{"n_layer": 14, "d_model": 192, "n_head": 2, "n_kv_head": 2, "head_dim": 96, "d_mlp": 768, "vocab_size": 5977, "activation": "swiglu", "norm": "layernorm", "norm_place": "pre", "norm_eps": 1e-05, "positions": "rope", "rope_base": 10000.0, "rope_fraction": 1.0, "qk_norm": false, "attn_scale": 0.102, "bias": "none", "tie_embeddings": false, "parallel_block": false, "init": "normal", "init_std_qkv": 0.041, "init_std_o": 0.041, "init_std_up": 0.041, "init_std_down": 0.0, "optimizer": "adamw", "lr": 0.00244, "beta1": 0.95, "beta2": 0.95, "weight_decay": 0.075, "lr_head": 0.00989, "grad_clip": 2.0, "warmup_steps": 367, "schedule": "wsd", "decay_fraction": 0.945, "decay_shape": "linear", "final_lr_fraction": 0.0, "batch_tokens": 65536, "seq_len": 128, "doc_mask": false, "train_tokens": 289700000, "steps": 4421, "dataset": "wikipedia_en"}
MLP neurons of a small language model. Each row is named by its layer, matrix (gate and up: input weights) and neuron, and shows model dimensions 16-143. Each number is 128 + 32 x the weight over its row's rms, rounded and kept within 0 to 255. Numbers have three digits each. A neuron's up and down rows have the sign that makes its largest values positive.
After each neuron's rows, "fires in" lists the words (lower case) most often at its 100 highest values on Wikipedia text that the model never trained on. A number after a token or word is its count.

L8.gate142:143111142105190052082094086169095150161129097124168115159134161078189075191127108114123152136096165107099177129116115123132097097111117109143158115139079122081145170171118163083103106140151136186050098152117117142191097138114107132122051118097177084099163130173151144127101131133129156099158157151110101161125114156077127119173124092071145099104133124158152230130097172177152108079175
L8.up142:155134177138119124087119095145069088143096120151142119127148159136126110106081064150130121133097117127088144118152140101135125185153176088191165094097105147086170112150109107102131149099103125175166104106109116135084158064140111094170119080151109118102118110115148139136177140084116126156060110169159110223168151107172144126155118145110141131149090127150133114195119082121213142089182
fires in: "his" 33, "a" 13, "her" 9, "its" 6, "of" 6, "an" 5

L8.gate187:086120130141143169095192086121175088114173116102150145192137114103067153108126178076129111169174115144152111144124132139162177127124154070147150159157140119102088096127081126161153118115163151107072159185159157108172162164154096226129099078148082132104113199122135167128112202084146122163129150145123132095107113065157124118121138170096145064095081115094069157163152119100163140137124
L8.up187:104164170115116108111097086149129145093123110164176095090177132131102116128187140114212140110101091135119091068120154119151074085122117126157099116096121133072155101131148115127153094155141159178138140146096107141134100096167153108096197069132174098184115113206129118075084168155139210077150139137126105161079132109067132134136120156130115095080133073127200152149132110137152067164180
fires in: "i" 37, "you" 5, "nothing" 5, "t" 4

L5.gate171:118138146167152115156120151144146180165163119122115149149145125104134105127128162137128167114104076152122118172074117087133149128173119108148138129149147119135142115153091167135149129168126101135119110075164118148101145043190124095115112105115196069139101111103135105059127113158162138202136163196084098112146114191097118134161092147133097080115224076152120159117135067091174137057144
L5.up171:138162072110116081134171118117157177073111117115175103126090122100092124135085164161124101153164141183159079159231125083129105091092143100160180162085140166167148119135127097126180099132084081127032082075132170069135115178189130194140116098193159106140128115049086099168101082100135127126063117085116098167072068104152096163182095130141131116116121113120085179175156143111132080137153
fires in: "she" 11, "one" 10, "it" 10, "not" 9, "they" 7, "there" 6

L3.gate695:063115140147174095131163160137145149154131103086130135096146113126142129120188173112105142144167107093109119115133136108181087169050087162146080147137090154154183115154153196157075131204160114099135131074106133074068174136133141129134117101147147128087082124148152150107128182166152143131095145052169098121087200112093108149085177121090136109147148146145091128112190076054123123144095
L3.up695:124178109086112152084122063117126032097172127133168126091121157148172139109141159154129181153130215119133085135132104143103116137128122173107129072170098127109116130103121104057134114125130103110112113072166116165143179161124176116119095142137116166143146124067141096136080158054153164103139167167179136098142127127106069160081146123154138138104167071163139135167218140126180133126153
fires in: "de" 46, "dead" 6

L8.gate412:154123122136123098133102166090134140154138126139092100161106180070119106167101112116098159123181109142085187161154198115167067062112155130138112120158096106082164146162137131148167187164144100172073127140116109132123150131150114199153095154083154103105185142151160096110075148122127160179139061141102080139154117169076161122178154123134181061124103091085107138091134127164194130048145
L8.up412:175103059154051104196065131097097078154128110055169134140090155116110174187129106152117182145115127145141135122121176070071114133145086104162134087135082091107124166148160134097181126152101137085132123152127102140122196120086121102137088079112043094130113173153125137135150122137113120123130073115152156147171147141101103112163094121082105141122114068113105137121097146128158103069105
fires in: "s" 56, "its" 5

L5.gate89:149096140133085089122179128126121172096140057128152093118091173128100179128142158127146107118201102082085146154126146125092129125159123112134072086139134135146044120154085063159105124169128153158152151118141165105135091056136153098145132106100111104080182117153121114070136063130153123148098158147146137154114095168088095077147129167117139167109152139164149160103097175134137149108112
L5.up89:136121136140169065113190106110137163134104114178131139123113128145127091119055112059131109108146124186085218218123098175133117117150152198142125139151131076097159122127164163129066117133056154114133076147144092137156132140129133189108146144096139123167133108097172117096107107194141128119164168155085102180079120176089121171121096145110117094114084061108110133156161116125050161076135
fires in: "he" 52, "political" 14, "military" 12, "research" 7, "economic" 4

L10.gate661:126149122096150099106126139069105179119144136087135089154127155104144145133104114093123136141140119163161084103157080136103136118136188142164064064118179070077120134139101128122128072154150154147118192123136108136134117129123057133106119115129160132133090070170145084113120140153179213123207130182075116127112074140122066097147064104140101111121126116137094118100178082117153090067089
L10.up661:118119156134125111138143120141166139142150089097159097160090142102082137171122106165189133104151181133158121108158093163145126091142176129157118041101091132173075087146127129099156105171121134062149148167164124094108085132151110176173129071126134103173127054175144156198045095132120124091162174174111125121129167093092139123145041150199048158076125115087113157139137066146129132128133
fires in: "i" 21, "not" 17, "t" 8, "to" 6, "ve" 4, "you" 4

L8.gate211:150142103088139143116113183147132139142178103114075132115193170061087149176158137080124151109211140148102187152135129122148121110095176122126107142148103079126129100184192145074095107142187095108080154112064142108120128106152064139102162166128148130121079144131155125114142106093162117128104091127164081062155150104054138122198139091121104103137116160141095145085085076084168143100147
L8.up211:151166136099156065139154086069159084117169108134144092096159108112159088176117169159108136162153146121167119170137107151120113146138111168137136119176089178127107075166180157040195140179150108097097126117155108097100109105137159143111102121129096107150092147115143137149194098135134110119039116136126112132175161080110100141162133148153120131159125128116180162147133112142116181121120
fires in: "more" 19, "most" 13, "highly" 9, "very" 7, "less" 6, "high" 6

L8.gate182:125097085147176079090153125120070130082135111128096078142051159086160105159155119161171148185154080187157178124100173120178110148089120136173084042206141084096189149156164142165140103150145129142103103077133114107146142144153128119097140113094131127113113186173148111096105158108135146123200103126129153165190145113147134084141101131131134122108104100077135119107117140106134146115115
L8.up182:134180155072106133191097171145126157157128128152174105070126118132134137116111154143078171108048079121081125161147154115070088121226146118207131085175075146132104128134096172123135139109070157186145140075153071082099121102134138094172172095177173095102113127157141112126164150186072127123186089137126134133118082098111125109156086146119151135094138116145077136152126113147128143108155
fires in: "two" 25, "both" 12, "many" 11, "three" 10, "several" 7, "various" 6

L11.gate162:127098129112154165159100157147055121123139098147186129103103101118114169097155197135157144189089128094147139179088148143135165141143195113103177107171154109112112106183140160168146155149101141141152144140123095100161144120141140106219115122100146096188078136091123186129071121137122060058125172176104077136141117134144196180094113114145179166114091119157105182145100167147177128115143
L11.up162:141138128128113140116128135118101154126172090119131106123156104136172128150119116128118100109129099079081085173101083140158131115160207169182130075117131156144145157154114139090076153139159123168076102178198156099135162143122110181104125130104133085116125049116070132183157115094141124143135156176107144186115161158150141098125105094164170150114196115151162127114062075109121151131129
fires in: "are" 45, "were" 30

L5.gate382:088160185173100185077144150131136135066157148126149110122100105069105099133093173154072120135159114141140107110099090117159131105060161118155062122108172115078180166171118122179167099155164117182158215121140074145061175083135127104142170106126168157123137101090179114107126114170171132150140113197128128100092119170154121096095110127159116135089154085109072090120130113093117071155139
L5.up382:130050137123134137147103139165123093078154098112136108080110147126143162136110109123098158119184120117110093064121098123089083177115120148133139125117165139200132141126115171156083156142131137123068063104159074091120121123165097094101153187127152199115137130181084141161111103090126175100201168136136113114142136109115081132075125122132132144125109113100113209070088122138123168114105
fires in: "they" 38, "there" 10, "it" 8, "vienna" 5

L3.gate625:151159103106129093122106054107140137134092115145198114109207144131049098130152114206147096123126090136149158162133080161143156075095160101142084185135133149141161114129116135169155123158101110144074184161163130125131114139119100138146105164157127130095146142071144114081149181119138173111102158151122105165131079118136103097169099110196074182088151101145085174100125122111126143114093
L3.up625:119161141139128146115109131104075147061138112113134125131143113156162080123110101074093166042102126120154103129166134149096064083140135106104106108107172146171098134161107146033119182108108140216173144138154164092156117116192122125128122179159083108111099117126117147127122189173117140088185150084135124130160149077135130078194107105106108112144127102078171148153120100147093083097131
fires in: "also" 24, "even" 11, "just" 7, "only" 6, "they" 5, "which" 4

L7.gate444:117088150114116117130118169124121193142162123177088137138105119102090114207165062150103125119116154112091155146173125171101132162095138044118136120133148121130166171128112082141100108136147122106140132054105083168100143084142119115129174125170136090091101203141133150155102135110154094179106081127127103160132201167148178166101129126140098172075128066099148125100139132108142221101154
L7.up444:121145115092058155114103157187082189115027173091145156167110123152117167164081098075160149086069102139199138146131135147150113129138117065168120174198129103103156152099154128178121133127136147152150131188133109168126145103097124067150118171152110126081156120133135091110147158107088100089103089146163111147103133177137161098136173081162104092119112106194143077146132102079129087147164
fires in: "for" 37, "on" 18, "official" 7, "forest" 6

L3.gate233:139114115161215152139106111095108120210148176094199144142153081119099074093120105109075164079163165072061135128115188130126158113165108161088126136122142164092119093152109166140089194115155093097136111187121145160127159135144128183093164043126081113090101083150118161057131107165148123176189188145150118145096149109104178138116133090139113130089115108165099198041112108088110109097130
L3.up233:072125121136093190119157119059135125184113106131147078171103132129054113119125159117124104102118094201176133163193117094197121124135134150174089173125073109097191133127153151115096087079118070171184132133148108144135116154079104216177114163141130025136185146136139086129114142200092145113115117091158146107108084123137091164202093153153119108139133122138089175097102127096134121175112
fires in: "with" 37, "did" 5, "gave" 4, "saw" 4, "featuring" 4

L11.gate17:112146167109130148149108143141106140115124102157100100175101137068124086156201166155154152187093159060127154112128145129096121123107111122178142128161094154168181158154083146142107073147124127143133122162114151059131175107178109123156100079094194171081101157174153088117101136144114141058164140142057059102135125100116095060182084105117143080131203102130101063106154143133178118111134
L11.up17:140182133092122101123127069121175119126139137146136105122104160113174151098091115126107181102143100132157113064078133155130139081190155129141109113107123133129105147135142143136137119092084175085167134090183087088147176157122154098129084095148151141102071104255187122144078131135078111097170082168109128194143162152126088046134149109165121130100086148192107141089134139072145139127178
fires in: "some" 21, "all" 11, "many" 9, "of" 5, "several" 5

L3.gate356:146104119167206109100072150104118138134113121121107122094148108078117130152106167134169160125159182180135156047118105118069115131109158100173121085113099127158236135129106133127097086113109119116114169088086102105072111154117095120144190135109112125060174147106169060090136111121173146069117115110149091127154124145109165144081127156093120111065126098140129129116168145136146156140110
L3.up356:142103133173163091171129143060107171132106081036154137106161125137184132136117225130126139194150143173166108103118070166117094153116144106123118161087138182130153137131157095136083141165143146121183118017078173085122126135103109064177139097123140122123144075128161080147102161140148145099131110061130110084138153082122119146062200145161105116147099089123150106123188119108094166148155
fires in: "de" 41, "c" 16, "u" 6, "a" 6, "m" 5

L6.gate124:087090126092145059139135171124066183138105151131095108122094123135114146149124116056074139132147161087132139127150150114133122128145125128146132173111100129171153151141138076133161135144145170162081132189074085112132158115149074127117126041063158113110140176137098067118092097103145166142114170098101108187137068199128158099088140091161131092177119120171162168076151107122164156130142
L6.up124:132125126164124057196133111103119152138066062119111107109110133142133119180149138102144147153088109135154092170139054070142124123126144170148123155151075107113157118122196164099166158164121155107067095108150107097123099117212159145132126073130166116115142142090057108147094117187104092132122159145115125150150146178147122091167145183194142117146163125126124157119134086096208160133194
fires in: "a" 51, "and" 14, "les" 5, "or" 4

L5.gate468:139052167138171127098168113142072242131185104093155108190133156112125133123123091195134134160131112144150157126118057144087119179080137145143128089129106149075107127145159137110111114231065077150112167109084148096099126137089114092136133110171086038129136116126149090116150125168140153095095149124120126124175102161146131167153127164141075153101137116154161095118160099057127144162101
L5.up468:148161191102145071123160101117116147167174081154201095110070097125164171129163124166133126109100080101151137153141089143105052112139140097071148114117105115140081106155182107134102116118122146167104162144099169079128146117125134121116185169127120057110137117132133138118166161131125087092131171135130084071154153084118108114198183158135176128082155135167084100192113121115146122128122
fires in: "who" 44, "also" 7, "that" 6, "which" 4, "azerbaijani" 4

L7.gate657:132146120183144139159086096097116122167128128050164094077125097113146132147124174082091125185136063071153154110184155129113062117069117199175105126094160112156120176179058159067082154116122131118198110123105154127082175123178125106123102140123153065098144142163088095103085128167126203082132127126153092139084134175166174118113157093135156107122166140126104131130176149127154111064163
L7.up657:098094166107170203113119117111104164144127131154142119141113085129167155079140115153135129114136081086103133092121124090127125055129142126096174097206131135109190130137096152152158151098094085123144140161089064145092151101127072149112127125102150072097116128140142158084204089135105080194128103150122116126140152135133144104122122150136162110175173115093138125175075079144198192145127
fires in: "of" 25, "are" 18, "include" 9, "includes" 5, "provides" 5, "contains" 5

L8.gate204:093127116118159115099168151116069073164135126090143105092124074128111090116114093153130146121106148135142083089173142142108094164115151144184130140094126068072140110124124073201166175161112038129137138140099124103089182130082133118132125143095135118115056162188067080076119130142105118114203184050134135150140136126132180088138128167072151168113238096127098112139110090141153131164154
L8.up204:106107119083124075194142180217114147073133130106105120142145147130139162059183105156103163070097124155133163109136113143117128162097042107134089135111117139089119040143095130103100167144109133148106111108124113093125122137127148144101216099104154085101109085136118069124187072093112148151083084165110123116143088087118067157161114097100147193135070157103169107173134121153112098105143
fires in: "and" 14, "career" 12, "out" 9, "on" 8, "to" 4, "led" 4

L7.gate564:109140110171153066078068107126110104151128076122128163119142124098169090126121126146147127102096150145118200150086093123088093119122099094119101170132173132120190159148113133116149178151177166131090133103085144036121115077113124139122107128143154074125151139146122099062182177129135114153139134157189081132059104144121123161093121062153192185136178077147122102094138106154151163094167
L7.up564:124088117109117091112103131139097141149100097130071143122090094146117122163172104159163106110072157197177172167111095118093067131136138109159081066128169113123138142137128109140217151119156130135153188132108115102105104122107153167137144128154184128138151159168081109133158122174107066139146094149134133113101167087153166101148199127124182119140114120082122072099125117117134119120188
fires in: "of" 37, "on" 20, "to" 19, "for" 5, "about" 5